From a checkpoint of a small transformer trained on Wikipedia: width 192.
MLP neurons of a small language model. Each row is named by its layer, matrix (gate and up: input weights; down: output weights) and neuron, and shows model dimensions 80-175. Each number is 200 + 20 x the weight over its row's rms, rounded and kept within 0 to 999. A neuron's up and down rows have the sign that makes its largest values positive.
After each neuron's rows, "fires after" lists the tokens most often just before its 100 highest values on Wikipedia text that the model never trained on. A number after a token or word is its count.

L7.gate226,187,178,180,222,231,159,161,223,187,220,176,217,229,168,173,163,189,200,188,175,230,205,210,205,190,210,195,204,207,172,184,200,195,226,217,215,172,197,204,219,212,220,206,183,243,200,153,199,175,174,199,241,204,182,192,216,202,170,174,200,192,205,199,219,205,203,238,188,176,205,210,189,184,210,196,189,171,207,224,207,199,231,177,166,173,194,161,202,206,214,203,221,190,200,228,187
L7.up226,199,200,191,182,196,202,178,152,197,191,229,240,236,197,215,161,208,184,209,202,188,174,202,207,197,197,195,191,192,192,186,209,206,226,222,226,188,189,201,227,181,185,191,183,205,215,182,172,204,203,214,232,201,209,214,217,187,151,186,238,194,160,200,159,183,165,245,220,232,195,185,158,194,179,198,199,185,202,232,233,212,202,199,191,219,203,180,205,203,176,198,224,196,200,221,192
L7.down226,190,205,172,159,178,204,203,219,231,185,231,165,211,233,206,205,155,197,244,206,209,196,201,218,236,199,221,192,210,203,188,247,183,194,199,203,194,198,229,192,223,208,174,212,206,225,185,209,183,217,214,185,194,186,201,209,190,167,194,155,181,179,210,180,193,206,194,183,201,220,218,180,220,202,219,222,211,216,160,210,221,196,166,186,201,225,196,194,242,209,193,188,181,179,186,205
fires after: " g" 20, "chit" 14, " G" 11, " st" 8, "ar" 5, "al" 5

L6.gate57,194,188,213,170,162,230,192,206,189,231,175,203,208,205,196,200,172,187,196,181,201,163,207,184,204,210,222,226,189,217,166,170,186,199,202,194,230,178,156,213,230,210,226,215,174,195,200,204,218,198,165,187,219,126,191,190,198,198,205,195,213,230,199,186,174,239,141,164,186,171,195,189,217,223,227,192,204,255,203,216,212,227,211,199,204,205,221,182,207,187,192,188,219,208,235,219
L6.up57,240,164,181,196,179,206,197,216,155,204,185,169,179,189,216,213,219,176,184,219,201,213,198,181,172,209,204,227,218,192,197,180,214,231,225,183,202,204,196,220,169,178,208,177,189,198,210,191,189,204,143,178,207,195,191,168,196,219,179,208,207,206,181,249,175,200,227,227,204,226,234,196,227,168,208,231,184,241,190,206,166,190,198,200,188,151,206,194,222,190,168,195,222,188,213,202
L6.down57,200,202,216,210,206,199,206,198,231,169,205,199,217,249,170,181,221,195,210,210,229,208,159,229,208,207,215,245,196,208,229,171,176,202,189,226,204,205,203,231,210,201,209,179,244,192,181,228,220,214,235,197,208,191,206,210,199,166,194,198,188,195,181,195,191,156,193,210,189,199,165,184,146,198,224,198,200,185,195,191,207,191,207,206,185,211,206,184,212,186,185,197,217,200,198,201
fires after: " S" 12, " Y" 10, " L" 10, "r" 7, "{" 6, " K" 5

L7.gate345,188,185,223,181,239,175,194,199,211,249,201,196,205,198,199,201,200,198,188,170,208,192,184,203,188,188,187,202,216,175,217,204,203,224,189,183,176,196,218,186,200,218,213,218,217,183,171,172,211,177,193,233,249,196,189,198,209,216,193,188,189,215,217,215,193,173,201,199,202,199,212,229,171,199,202,178,191,219,164,212,198,214,162,215,193,188,201,169,183,228,212,238,200,206,200,182
L7.up345,199,233,214,192,209,199,185,201,199,201,207,220,236,177,175,198,191,196,198,206,175,195,216,233,162,223,199,203,208,188,205,196,194,187,206,184,176,227,200,215,197,220,154,222,189,206,205,222,209,190,184,194,212,180,215,240,189,174,190,207,201,230,201,227,250,214,195,163,210,196,228,206,210,199,195,185,171,210,201,196,221,257,177,231,227,227,226,164,208,184,192,245,189,166,214,146
L7.down345,184,197,214,192,219,228,212,230,178,219,199,134,209,201,192,218,209,234,207,185,211,222,202,212,214,220,212,160,189,196,184,197,193,210,204,202,184,268,197,203,193,180,190,178,164,191,178,181,189,210,255,225,156,218,198,200,183,182,207,210,228,167,182,221,214,217,172,166,173,184,171,175,168,198,167,192,155,201,206,212,191,188,211,208,203,192,209,183,191,183,217,199,212,199,208,194
fires after: " st" 26, " St" 15, " wh" 10, " sh" 6, " W" 5, " G" 5

L6.gate297,198,207,220,181,178,222,193,166,231,222,198,235,226,197,214,213,183,200,206,200,179,217,173,230,226,174,188,206,195,219,185,196,185,173,208,173,215,168,178,238,230,216,176,217,190,190,224,215,188,194,235,204,218,219,179,167,190,204,225,211,189,198,223,176,159,186,193,192,189,212,177,197,171,196,221,177,173,200,192,198,227,221,235,205,235,229,180,206,217,163,204,198,191,176,244,245
L6.up297,219,205,219,196,181,186,212,179,220,208,245,194,208,210,220,233,155,199,194,220,176,223,209,178,207,145,196,209,200,193,209,179,176,224,212,171,181,153,229,215,192,179,189,186,182,200,220,194,212,193,215,188,207,231,207,166,209,193,187,189,170,182,174,199,205,179,216,216,176,232,188,204,200,191,218,182,178,203,218,203,217,246,177,194,230,225,187,201,194,181,204,199,189,154,238,176
L6.down297,199,166,217,226,248,191,211,194,199,214,186,188,192,226,175,236,196,207,194,194,230,198,217,167,232,212,196,237,209,176,202,215,192,201,231,174,232,189,179,209,180,186,203,188,213,204,191,206,206,168,193,213,174,233,192,193,190,229,209,158,205,194,142,201,202,194,214,207,190,212,205,199,179,206,202,179,196,241,182,176,201,191,204,181,233,183,192,187,202,184,221,218,218,188,158,215
fires after: " R" 16, " S" 14, " s" 11, " N" 10, "N" 5, " f" 5

L6.gate218,208,183,242,200,189,224,193,208,202,205,184,221,183,208,219,206,201,183,176,189,225,206,235,201,198,197,184,207,225,172,204,168,229,196,211,158,196,208,173,200,190,213,223,178,216,220,207,225,181,216,172,182,188,145,229,180,200,165,220,174,182,273,205,214,167,181,203,175,228,191,215,193,196,209,213,199,202,207,230,195,219,171,222,190,199,184,210,190,214,224,209,207,191,219,192,219
L6.up218,193,184,242,219,208,229,203,208,215,192,204,201,220,204,192,246,219,204,206,182,202,173,207,200,184,192,180,230,191,202,191,205,243,181,208,158,180,188,171,180,188,205,223,218,181,218,200,192,195,224,184,195,205,162,216,202,175,181,211,145,213,251,201,220,188,181,194,173,204,177,208,174,187,262,189,187,198,221,174,195,213,183,216,219,198,205,220,205,214,186,190,195,198,239,189,209
L6.down218,216,180,194,201,213,172,202,206,205,187,191,184,181,195,184,198,215,186,195,165,205,170,164,206,226,188,225,221,182,205,219,210,198,204,190,181,221,211,192,193,197,232,214,227,189,202,159,191,194,193,229,229,218,228,190,208,210,201,217,206,233,202,194,227,198,210,190,208,189,205,188,213,204,245,171,222,175,205,173,203,139,200,159,247,221,225,170,195,208,187,161,170,207,176,197,183
fires after: " A" 19, " H" 18, " S" 8, "u" 7, " W" 6, " K" 5

L6.gate252,192,210,220,176,155,218,209,181,210,205,202,221,184,203,195,171,166,190,247,203,194,212,193,223,201,152,187,200,209,207,151,196,210,215,197,211,194,210,214,196,217,189,211,231,134,184,178,214,210,189,174,177,224,180,229,238,189,181,197,223,186,229,220,212,198,181,208,186,203,200,190,190,221,184,214,183,185,185,175,170,178,204,183,227,177,192,184,208,214,221,244,192,194,202,198,234
L6.up252,220,178,209,185,178,213,181,173,183,214,206,164,185,181,215,163,171,200,215,210,175,221,214,179,181,144,205,200,191,200,176,208,203,179,198,206,189,169,196,200,232,217,196,204,191,201,206,204,187,186,195,199,190,210,215,210,201,216,221,209,193,205,218,173,194,222,225,166,170,209,199,187,232,194,208,195,201,213,185,190,195,202,196,242,188,218,167,227,202,241,213,229,218,214,246,196
L6.down252,207,195,177,175,206,174,197,190,214,216,204,198,159,214,190,177,173,207,144,196,201,207,197,203,216,183,188,198,168,198,204,210,200,190,191,182,193,197,176,215,193,185,183,172,253,226,211,235,197,218,188,222,175,202,198,186,224,222,205,171,201,230,172,186,212,244,205,199,193,234,212,188,199,208,171,197,207,204,168,230,186,203,236,200,223,238,193,164,148,169,191,188,213,196,232,168
fires after: " J" 14, " s" 11, "ud" 7, " r" 7, " S" 7, " st" 5

L8.gate279,213,174,227,200,193,202,173,181,187,255,188,231,210,175,227,202,206,162,224,171,191,203,213,187,205,198,227,216,207,203,173,200,220,212,221,202,218,219,224,217,211,201,192,181,201,215,166,197,146,231,210,240,199,239,197,209,220,215,195,193,189,201,211,204,228,184,222,198,167,176,175,189,206,155,163,194,215,215,200,186,207,240,179,186,176,203,186,185,171,220,194,192,222,191,220,232
L8.up279,226,212,183,199,208,195,170,178,170,227,213,174,185,151,199,175,251,214,218,179,218,178,222,206,195,212,199,234,238,219,248,199,240,201,245,187,211,192,191,235,188,164,185,204,224,206,197,217,159,169,213,187,178,168,207,237,211,197,205,211,220,212,206,184,193,195,232,193,168,191,177,171,183,161,230,200,193,233,211,194,216,216,200,195,208,202,192,197,183,206,215,195,200,187,203,191
L8.down279,197,192,235,214,201,207,214,194,167,202,173,187,227,207,207,200,219,241,237,201,204,188,197,220,161,194,128,217,204,186,165,176,216,223,220,204,198,211,191,195,196,205,206,220,180,192,214,203,210,221,201,215,173,193,218,218,183,235,211,242,202,169,165,201,178,219,195,188,189,218,206,205,225,195,217,202,221,196,224,228,210,215,177,206,238,214,217,217,218,213,212,146,195,206,216,168
fires after: " G" 37, "G" 15, " g" 9, "ag" 6, " K" 6, "T" 4

L6.gate265,195,209,182,179,165,194,178,189,212,168,212,190,177,218,206,230,180,225,205,210,217,196,204,205,184,211,213,209,191,174,172,248,213,201,205,192,215,207,244,205,200,209,184,205,201,206,231,210,198,197,173,193,196,207,165,177,217,208,187,197,193,184,221,178,188,192,208,213,215,215,210,183,178,188,199,170,196,165,209,199,177,226,218,186,190,212,199,202,189,215,190,241,211,150,253,191
L6.up265,178,208,223,217,179,227,184,196,202,239,187,204,194,184,187,179,217,200,235,196,210,210,231,166,186,203,205,184,200,212,170,205,213,194,205,189,160,178,236,215,221,163,218,178,188,219,193,209,198,189,211,210,215,213,221,237,229,208,195,195,182,187,184,227,211,183,174,226,166,177,196,190,179,193,180,199,166,177,218,206,218,200,215,171,237,220,182,183,200,181,199,198,183,146,199,195
L6.down265,204,189,201,211,212,200,198,211,192,202,164,197,219,241,200,177,233,167,206,158,215,166,192,210,201,167,184,168,203,233,177,201,217,202,168,192,193,200,210,202,212,159,231,180,197,215,175,206,240,190,190,205,181,247,219,196,234,200,196,225,230,220,228,173,183,213,164,211,164,177,206,226,187,205,185,188,205,198,214,223,183,215,199,190,214,215,179,203,202,229,202,207,217,183,183,192
fires after: " R" 26, " S" 12, " H" 12, " N" 10, "N" 9, " n" 6

L7.gate274,194,191,197,177,184,194,199,194,212,221,186,206,206,178,215,178,202,246,209,200,199,228,222,237,183,211,223,192,168,194,173,205,175,197,213,204,222,228,219,202,192,173,204,201,167,201,220,216,198,183,223,187,229,217,211,201,183,173,198,196,189,181,181,240,212,198,196,209,189,201,227,209,211,186,201,182,170,224,269,166,214,199,163,178,210,215,210,192,202,213,186,195,227,192,258,224
L7.up274,209,227,182,212,183,165,220,185,196,168,193,204,191,205,221,202,186,195,170,190,198,181,187,186,219,174,229,149,208,245,225,224,221,210,236,225,202,166,222,176,219,190,166,196,208,214,186,197,210,163,197,219,195,199,191,170,204,189,199,176,189,221,183,163,215,205,175,196,185,227,217,202,194,208,195,220,180,224,170,195,209,195,174,179,220,213,198,188,215,217,207,190,193,167,186,185
L7.down274,193,177,198,162,221,214,234,195,217,184,184,181,187,198,189,201,164,230,179,179,235,186,176,160,209,200,188,208,203,184,200,225,225,200,224,236,233,205,222,210,189,204,222,201,220,180,205,202,197,194,230,220,175,190,169,190,229,156,219,184,174,205,197,195,178,183,216,192,199,207,155,186,194,189,211,206,261,178,213,211,220,186,167,197,226,195,203,232,199,180,175,226,198,203,183,219
fires after: " T" 23, " s" 19, " c" 16, " C" 10, " t" 9, " S" 7

L6.gate116,176,175,214,196,185,232,163,196,183,209,202,188,214,211,186,205,222,206,211,162,196,221,179,205,162,191,217,215,190,198,209,170,204,177,182,174,210,209,217,239,209,167,169,196,185,207,201,216,208,184,237,224,199,200,197,155,196,200,193,208,183,160,221,174,187,215,204,184,252,210,204,210,211,160,213,209,216,191,188,166,226,235,183,225,209,193,183,197,207,207,245,222,200,194,207,219
L6.up116,206,176,193,228,181,203,195,200,164,177,192,192,199,205,218,170,204,190,223,217,205,249,212,215,203,198,195,205,225,205,192,198,184,204,231,219,191,185,191,166,179,209,219,183,147,192,202,220,203,179,215,193,208,181,183,223,208,185,215,212,200,202,178,195,201,197,235,182,200,206,182,189,210,184,216,221,182,182,190,169,178,224,189,218,180,199,190,220,203,202,194,168,218,180,185,230
L6.down116,219,204,243,244,207,174,213,187,163,213,155,196,158,195,191,197,184,144,228,195,218,230,197,187,169,193,174,201,188,193,220,237,239,233,197,197,197,200,185,214,224,187,224,185,226,220,179,195,241,233,224,196,221,198,183,200,210,169,189,204,218,182,190,190,213,187,181,183,216,194,218,173,192,201,211,193,168,183,212,208,194,173,195,214,216,206,199,190,196,202,214,192,217,149,209,179
fires after: " s" 32, " K" 11, "." 6, " j" 5, " m" 5, " S" 5